config.yaml
num_hidden_layers: 21
head_dim: 64
intermediate_size: 1024
norm: "rmsnorm"
rope_fraction: 1.0
attn_scale: 0.125
init_std_up: 0.0271
init_std_down: 0.00209
init_mimetic: 0.5
optimizer: "laprop"
beta1: 0.9
lr_head: 0.00817
decay_fraction: 0.726
MLP neurons of a small language model. Each row is named by its layer, matrix (gate and up: input weights) and neuron, and shows model dimensions 16-143. Each number is 50 + 10 x the weight over its row's rms, rounded and kept within 0 to 99. A neuron's up and down rows have the sign that makes its largest values positive.
Before each neuron's rows, "fires in" lists the words (lower case) most often at its 100 highest values on Wikipedia text that the model never trained on.

fires in: "with", "as", "won", "includes"
L4.gate129:62 62 57 35 41 52 55 56 48 45 44 56 57 42 35 61 60 53 38 34 54 57 64 35 40 58 48 54 51 38 51 76 44 48 56 47 57 40 54 57 40 31 47 42 36 55 55 49 51 48 61 52 45 38 47 46 52 35 49 23 37 57 53 47 34 49 57 42 54 40 55 48 59 60 50 21 56 53 52 34 50 49 57 63 52 46 34 49 56 52 67 41 41 48 64 57 44 46 54 41 47 41 62 40 58 56 51 57 45 17 46 44 53 36 47 55 54 52 62 44 49 40 58 28 41 67 38 46
L4.up129:52 51 53 42 52 46 48 50 44 51 63 57 51 59 45 56 49 60 37 38 55 51 72 43 58 48 39 35 50 50 45 76 50 39 57 32 65 41 44 43 51 36 48 46 49 45 57 45 44 66 49 54 55 62 44 69 55 51 50 43 50 51 44 45 52 47 50 61 63 51 32 52 55 63 35 42 56 51 41 47 43 64 43 52 62 58 29 75 57 49 60 41 51 62 68 58 30 44 48 60 46 30 51 51 51 45 44 56 35 49 43 51 69 40 51 54 48 62 66 57 33 52 64 37 33 47 50 54

fires in: "and", "while", "when", "1925", "1920"
L2.gate202:41 43 67 18 56 44 63 36 40 52 67 67 44 59 48 47 43 58 58 46 65 48 42 43 57 57 46 60 70 66 54 53 42 40 51 69 40 39 43 51 58 60 63 47 31 34 63 50 25 50 61 47 18 42 46 42 48 59 42 46 46 45 43 67 41 59 47 52 46 66 53 39 62 62 56 45 56 53 55 45 37 36 50 56 31 65 26 49 58 55 48 43 45 48 53 56 39 57 58 39 31 53 45 62 60 45 40 51 44 48 54 50 43 41 56 46 63 51 50 57 53 39 50 64 69 62 34 60
L2.up202:49 49 51 58 41 46 63 52 57 50 55 45 36 46 52 57 14 45 39 36 50 51 67 59 31 37 68 41 47 37 42 40 53 67 47 48 77 54 42 49 38 53 45 56 56 56 45 60 40 62 70 35 63 68 49 50 32 44 67 50 36 66 63 55 56 51 53 25 46 52 68 61 56 48 51 60 65 42 62 78 57 40 40 47 52 40 58 43 82 50 61 47 27 54 41 40 47 48 47 40 42 39 59 56 39 34 52 53 57 30 47 47 65 37 47 40 43 36 53 64 51 28 55 52 32 51 55 52

fires in: "of", "to", "2007", "games"
L2.gate306:50 49 63 50 50 47 59 66 57 54 50 26 57 69 31 23 35 39 43 61 47 59 47 59 69 56 45 56 55 36 48 66 56 48 40 53 56 31 61 39 44 52 49 67 53 43 58 38 45 51 42 45 40 49 44 49 50 31 52 54 48 64 31 39 50 53 46 54 55 53 60 47 36 39 42 38 46 57 53 47 60 39 58 62 53 54 55 54 63 49 47 52 48 60 53 49 51 37 34 41 53 47 52 55 62 56 38 49 56 65 44 32 63 34 49 59 47 40 50 46 37 41 54 36 41 34 60 53
L2.up306:56 53 67 39 46 45 41 60 56 63 51 53 48 60 62 70 58 46 52 59 62 47 57 45 37 58 52 51 61 31 22 57 57 50 55 59 61 47 45 56 48 47 69 46 58 60 65 36 67 60 49 48 47 38 38 45 42 59 61 49 50 45 54 51 41 45 46 67 38 43 32 52 58 45 57 54 41 62 46 49 65 63 30 50 47 62 43 65 49 56 55 62 57 37 69 72 54 48 53 35 45 43 58 52 40 39 52 41 58 52 36 47 56 64 58 45 39 54 31 51 57 53 54 53 57 55 51 50

fires in: "between", "games", "be", "february", "names", "september"
L2.gate437:54 54 54 55 39 52 71 47 42 46 37 49 59 67 48 76 43 46 31 54 42 57 67 56 47 59 34 44 41 54 39 48 45 51 53 57 54 52 54 44 58 48 52 51 36 52 46 48 40 36 66 53 48 61 54 55 46 64 57 61 51 46 53 58 49 58 38 33 54 54 60 48 52 53 51 42 60 43 62 45 32 58 36 43 68 37 60 52 54 53 59 40 57 60 49 28 45 61 45 71 50 45 42 57 40 50 43 48 55 63 42 49 67 38 64 39 40 46 40 49 49 39 62 54 54 36 70 69
L2.up437:58 48 64 57 55 69 44 52 70 49 26 58 46 64 29 60 31 32 51 64 44 55 63 52 51 51 59 50 69 40 55 51 60 42 45 57 45 49 59 57 56 38 65 44 41 45 42 31 52 59 62 55 53 44 45 57 65 50 53 54 50 40 67 53 45 50 52 60 41 51 45 39 49 47 40 28 57 60 49 48 59 54 57 67 47 59 49 67 57 41 51 43 42 46 48 36 52 67 50 34 43 35 48 55 47 39 61 45 71 55 44 51 52 51 46 61 58 48 39 55 90 53 57 30 42 42 64 57

fires in: "a", "its"
L2.gate666:40 57 40 57 46 43 36 45 53 44 33 30 47 76 49 51 70 54 51 52 45 50 39 56 40 42 63 45 59 64 66 53 61 50 44 55 51 45 53 52 42 51 75 44 72 36 52 28 48 44 53 56 23 46 33 41 52 31 49 42 59 56 52 44 31 58 45 60 58 44 53 60 52 64 56 32 72 55 36 49 61 44 72 44 54 56 54 65 49 47 62 53 52 58 53 52 39 50 47 48 50 38 41 26 58 55 53 47 56 41 43 31 42 53 56 52 52 42 54 54 41 52 51 56 70 53 50 49
L2.up666:50 47 61 42 49 51 41 33 51 47 43 69 71 55 47 44 65 54 65 41 44 64 49 38 69 49 54 59 61 50 64 48 49 37 52 61 48 61 27 34 37 57 55 57 45 31 68 48 57 33 48 45 48 49 52 31 31 38 47 45 51 53 46 41 26 42 29 50 70 62 66 50 46 51 53 48 55 33 35 44 55 42 60 57 48 36 68 56 51 52 73 39 65 46 37 56 57 48 37 37 39 37 48 51 35 62 59 64 46 33 55 52 43 51 46 57 55 57 56 58 37 62 55 57 42 49 30 52

fires in: "when", "so", "too", "therefore", "also", "you"
L10.gate193:38 51 57 54 60 48 58 45 49 48 39 48 34 54 36 28 67 49 66 52 55 47 53 36 42 63 62 52 50 42 55 62 41 47 35 52 33 44 50 58 39 65 68 47 56 44 42 50 46 51 39 43 38 50 63 50 54 48 49 46 54 44 48 60 32 66 58 45 50 62 51 47 51 66 44 42 54 42 43 47 38 50 61 43 67 48 54 47 53 58 51 40 60 42 42 44 32 58 64 33 44 46 61 56 49 66 46 59 55 45 61 46 40 56 56 49 42 56 45 52 63 56 54 68 33 54 52 37
L10.up193:51 51 45 39 55 38 51 50 52 65 30 58 59 53 42 52 50 41 23 59 28 67 49 65 41 69 54 46 57 50 53 40 51 35 45 67 47 49 59 49 42 42 26 59 46 34 39 63 43 65 61 59 53 46 46 52 46 38 66 44 39 53 52 37 34 50 55 39 41 47 38 56 43 48 52 28 54 49 34 58 76 44 52 59 40 46 42 45 59 62 49 51 54 49 50 45 57 45 39 51 45 56 51 42 55 62 54 48 64 42 32 53 36 41 54 42 46 49 42 63 36 68 66 53 65 43 48 53

fires in: "has", "have"
L2.gate342:50 66 50 41 50 51 43 62 49 41 57 61 49 51 43 45 55 48 46 48 38 57 64 50 46 40 40 55 50 63 54 56 34 46 42 65 48 71 49 44 43 56 86 52 48 51 49 59 39 31 49 48 40 51 61 53 46 55 55 35 45 46 52 63 71 41 47 53 60 55 70 42 65 67 56 50 50 47 55 45 40 50 56 37 51 55 45 60 67 48 64 51 49 41 40 40 58 64 51 44 33 40 52 63 38 46 47 73 47 47 54 50 47 49 60 49 64 34 56 47 54 53 49 56 66 62 63 45
L2.up342:56 72 51 39 46 32 43 72 52 40 57 52 51 54 52 32 39 33 39 41 35 53 51 59 47 37 49 56 55 57 60 68 54 57 43 54 57 60 28 54 29 55 67 44 64 63 51 44 43 55 55 60 43 53 56 37 38 59 53 33 52 45 37 65 58 42 41 42 69 51 69 55 65 61 53 39 45 52 54 63 53 49 60 37 52 54 46 56 61 49 58 44 59 55 50 49 65 59 52 34 43 50 53 56 35 47 44 66 31 46 56 38 47 42 48 36 61 37 62 47 51 55 53 57 47 41 59 46

fires in: "with", "along", "as", "among", "comedy"
L2.gate547:63 44 44 37 60 58 49 44 66 44 41 36 43 50 57 42 44 78 65 45 46 46 44 20 35 47 61 66 47 63 59 61 59 51 37 59 53 53 71 40 51 63 60 39 44 27 45 47 43 47 60 42 44 40 45 44 42 36 45 47 56 66 38 60 38 54 72 69 31 47 58 40 54 49 50 49 48 41 28 57 61 48 59 42 53 65 61 51 45 50 47 43 65 25 45 43 42 43 52 41 43 50 43 74 38 58 35 41 51 43 69 52 46 50 57 63 56 51 67 50 62 53 41 60 52 55 47 62
L2.up547:49 46 40 46 60 51 47 52 38 52 50 48 46 67 52 45 31 70 52 39 48 48 32 51 47 50 37 63 55 58 65 44 64 51 34 52 58 44 66 49 52 63 53 50 50 10 50 50 55 47 60 53 46 38 39 34 51 38 51 51 52 45 39 44 54 45 66 65 47 56 48 46 54 34 36 41 62 50 43 73 64 52 43 45 59 74 57 53 54 27 39 47 61 49 56 54 57 49 47 44 46 52 31 55 42 44 41 49 70 53 60 44 49 59 44 48 61 62 44 30 45 39 33 53 36 38 45 57

fires in: "in", "during"
L4.gate341:47 55 51 66 50 51 47 40 62 53 42 35 38 48 32 33 50 31 56 50 56 54 50 31 59 36 38 54 49 54 53 40 48 55 52 75 59 50 69 46 47 51 60 48 58 50 51 29 51 47 60 49 34 44 62 61 54 45 63 49 40 45 56 67 38 42 43 47 38 56 61 59 50 52 52 57 56 37 66 59 64 50 45 56 57 50 41 68 58 56 46 44 73 40 36 44 56 40 51 38 60 56 53 58 48 41 46 40 62 27 54 34 41 49 62 59 61 50 35 44 42 41 43 49 57 61 50 48
L4.up341:54 42 43 41 56 50 61 54 31 53 44 51 45 53 50 49 52 45 53 41 42 60 31 40 45 57 40 35 56 49 56 60 59 51 46 49 53 35 28 49 50 57 40 48 41 49 56 44 58 52 45 53 63 42 40 28 41 49 45 54 49 43 46 41 56 39 60 39 48 59 50 50 49 44 48 61 52 60 55 44 49 28 52 75 40 52 69 50 45 47 53 60 52 67 46 40 40 30 45 63 46 34 55 56 62 63 49 60 43 29 50 48 50 52 40 48 61 39 55 61 59 56 70 30 50 62 42 32

fires in: "2002", "present", "2001", "design", "designed", "designer"
L2.gate949:69 40 30 50 46 48 44 52 53 40 46 69 54 56 49 58 52 55 48 49 41 59 34 37 69 53 50 50 62 30 54 45 54 48 40 58 68 56 63 47 40 47 70 69 45 35 62 49 56 67 57 52 63 34 27 36 59 54 39 55 59 55 35 55 38 44 54 34 50 58 50 40 57 77 23 53 55 49 52 56 50 46 49 66 65 50 40 45 43 28 54 50 37 23 54 58 45 46 31 77 46 37 59 47 55 59 44 50 67 34 50 56 54 55 49 32 52 66 36 63 43 51 44 41 62 58 52 45
L2.up949:68 45 52 54 44 49 52 40 47 46 36 46 29 55 38 51 47 63 74 57 47 50 48 26 22 39 58 40 54 53 57 53 36 74 60 57 55 46 54 50 40 63 38 21 42 54 65 42 58 56 64 42 55 52 47 49 47 46 41 56 60 38 34 64 63 25 59 32 54 58 46 39 40 56 51 63 56 53 77 40 45 59 58 58 51 71 56 33 42 54 56 41 46 55 62 48 61 41 46 53 55 67 46 56 62 58 32 45 48 48 45 42 46 35 39 48 37 53 54 48 43 42 42 50 55 46 47 41

fires in: "with", "school", "schools", "show"
L2.gate918:39 54 56 40 50 53 42 26 43 63 59 52 47 32 38 49 63 53 52 38 22 49 25 29 43 40 45 50 48 44 54 51 25 62 54 34 51 45 42 48 57 62 45 32 39 45 38 44 28 65 49 41 51 55 39 58 55 53 35 52 31 58 61 67 28 60 35 61 34 51 40 44 54 47 58 61 50 48 52 53 52 59 66 59 50 54 40 50 41 53 34 52 45 56 38 52 52 56 51 45 38 32 51 56 64 52 37 53 61 42 41 18 39 60 48 55 54 43 54 41 49 44 44 61 47 55 46 37
L2.up918:40 65 49 39 78 53 51 47 43 51 56 52 47 39 57 56 37 40 48 59 45 53 56 55 57 36 44 51 53 40 51 48 39 54 45 52 69 51 55 64 51 48 48 51 50 40 68 55 66 41 66 43 63 51 49 40 54 70 56 62 52 53 50 68 60 72 40 53 52 71 57 48 37 45 46 58 45 41 61 64 44 62 54 51 35 52 48 40 53 55 38 35 49 71 52 50 50 56 48 51 62 58 47 60 26 29 49 63 58 47 41 38 45 38 57 49 51 47 48 59 43 62 62 70 68 48 51 52

fires in: "american", "life", "czech", "film", "women", "british"
L4.gate557:70 55 64 56 51 69 52 60 29 55 41 44 39 49 45 45 45 41 49 57 53 46 60 34 57 47 47 49 52 40 47 50 33 50 47 62 67 58 66 53 47 60 54 51 60 67 51 36 62 50 50 38 44 49 56 41 55 64 53 46 35 65 41 63 63 38 50 58 21 51 55 70 59 71 60 52 39 49 73 43 53 51 61 45 71 57 43 65 46 55 61 57 59 68 64 34 47 34 57 52 49 42 33 54 42 53 34 50 59 59 69 43 39 48 55 48 39 48 66 40 41 46 63 75 46 49 42 51
L4.up557:67 50 50 49 48 57 46 60 51 65 60 43 42 54 66 48 49 55 39 51 54 51 51 41 72 74 59 75 63 52 61 63 64 34 53 53 41 45 33 73 52 51 59 31 39 67 46 42 43 49 49 47 54 41 76 53 46 44 57 37 58 30 66 51 53 49 49 78 43 66 47 62 50 46 62 38 51 60 62 65 56 53 54 42 61 65 70 59 52 47 59 55 52 57 52 43 68 47 55 48 60 57 55 49 50 57 49 44 50 70 51 46 47 55 44 57 61 49 48 35 26 40 50 56 60 44 58 58

fires in: "an", "another", "a"
L2.gate205:36 52 54 49 54 71 53 56 67 47 37 51 49 60 53 50 46 74 50 45 52 43 48 43 49 51 63 35 68 45 52 38 67 35 54 54 43 38 52 64 50 59 36 47 52 45 39 30 52 39 49 51 45 29 27 48 53 53 38 43 56 43 46 40 61 55 65 68 76 43 54 46 45 67 63 43 38 58 32 40 49 42 59 73 44 59 33 43 42 58 32 50 54 45 55 50 57 53 37 48 60 35 54 26 61 45 55 47 56 46 50 78 68 44 41 48 37 47 49 57 37 46 34 50 52 48 25 60
L2.up205:50 55 61 50 46 48 64 55 57 78 64 30 59 68 43 59 36 68 46 46 34 61 61 41 52 43 36 50 57 55 68 31 40 42 66 55 46 32 34 42 44 54 37 49 38 59 51 44 56 42 48 34 29 53 45 49 49 60 44 45 53 49 52 57 57 54 52 46 68 54 52 52 48 59 45 43 53 52 65 46 38 62 53 71 51 61 44 49 47 61 28 33 64 70 44 32 61 57 43 50 45 45 51 43 49 43 40 40 50 47 40 74 60 60 47 36 47 53 54 62 46 45 40 48 53 47 22 52

fires in: "in", "inc"
L11.gate60:51 50 60 25 53 59 65 62 38 53 43 52 28 60 46 47 50 34 57 45 45 50 46 32 51 47 39 51 46 32 69 38 56 47 45 72 54 40 45 61 58 49 54 53 49 48 38 40 42 41 52 49 48 35 55 36 53 43 60 58 44 41 53 56 54 36 60 42 57 47 39 69 60 37 61 42 43 56 42 50 44 54 60 38 58 54 29 56 55 43 47 49 38 49 62 68 62 56 51 51 45 44 46 42 53 53 66 63 65 53 60 29 47 76 40 47 46 54 46 62 43 61 59 62 53 32 55 46
L11.up60:49 53 41 48 55 58 54 34 57 57 59 39 52 35 49 50 43 46 68 51 45 57 54 57 47 63 55 31 38 64 23 27 50 54 68 49 65 58 39 43 47 39 54 56 44 59 40 50 55 53 43 50 47 51 51 55 48 32 57 49 35 52 55 34 52 55 52 50 44 50 43 31 39 50 48 55 55 53 72 51 51 39 27 55 44 51 40 47 43 71 45 44 54 50 40 56 48 46 32 41 35 79 58 51 50 73 47 58 24 44 37 65 46 45 53 50 48 56 58 51 61 45 53 35 47 54 57 38

fires in: "as", "to", "while"
L2.gate17:47 42 40 61 60 52 66 29 56 38 66 41 61 41 67 56 48 74 52 42 38 54 49 59 64 47 52 48 54 42 54 68 46 55 50 70 41 42 46 48 44 50 65 43 41 48 58 43 59 45 65 59 58 38 53 54 41 47 66 35 53 59 45 65 47 71 62 59 48 59 62 60 42 55 42 57 67 41 47 51 51 39 57 43 60 63 24 47 59 36 40 44 51 41 50 28 70 64 64 57 61 40 53 65 52 41 60 56 59 45 54 58 68 65 58 67 60 48 46 36 62 41 51 47 56 51 33 50
L2.up17:50 37 53 32 29 66 37 58 51 36 42 86 47 50 61 53 46 46 55 43 59 44 59 46 56 46 69 41 65 45 33 50 59 44 58 40 42 49 87 56 40 35 45 56 65 41 54 51 50 50 46 42 43 41 57 48 50 33 43 49 53 61 62 33 55 39 64 49 54 49 40 55 46 44 67 44 27 38 45 38 53 56 30 56 49 42 63 50 36 58 51 38 40 42 46 54 43 39 31 41 53 44 63 57 49 46 54 46 46 37 39 51 37 45 45 50 50 58 41 44 48 58 47 55 52 52 36 48

fires in: "that", "province", "numerous", "composer", "games"
L2.gate541:44 50 54 55 44 49 46 35 62 33 47 67 54 42 49 42 54 61 46 32 48 55 48 52 39 65 43 41 66 54 55 33 38 38 39 47 34 57 59 69 61 41 44 44 45 56 41 50 47 50 46 54 74 44 58 49 49 37 43 63 51 63 39 48 52 49 44 55 43 57 48 39 49 40 66 53 45 50 54 38 69 31 61 48 71 75 48 37 48 66 47 37 40 44 46 66 69 52 50 45 48 53 44 67 46 58 48 47 43 39 49 60 57 55 23 49 66 43 68 39 55 35 41 61 46 50 47 25
L2.up541:35 55 44 64 45 56 61 60 53 65 49 42 59 66 49 43 67 45 43 37 37 50 36 44 65 53 51 54 66 55 59 40 52 55 49 58 56 60 49 46 49 64 61 46 46 70 36 33 40 39 51 58 51 56 48 54 45 51 52 57 56 51 56 32 54 34 43 40 46 52 48 37 53 49 47 35 59 57 51 63 62 59 60 46 49 47 44 51 38 51 66 48 54 48 52 67 57 34 36 33 36 59 54 38 55 62 30 46 60 61 48 44 59 49 40 41 37 44 55 40 40 31 61 58 39 50 53 50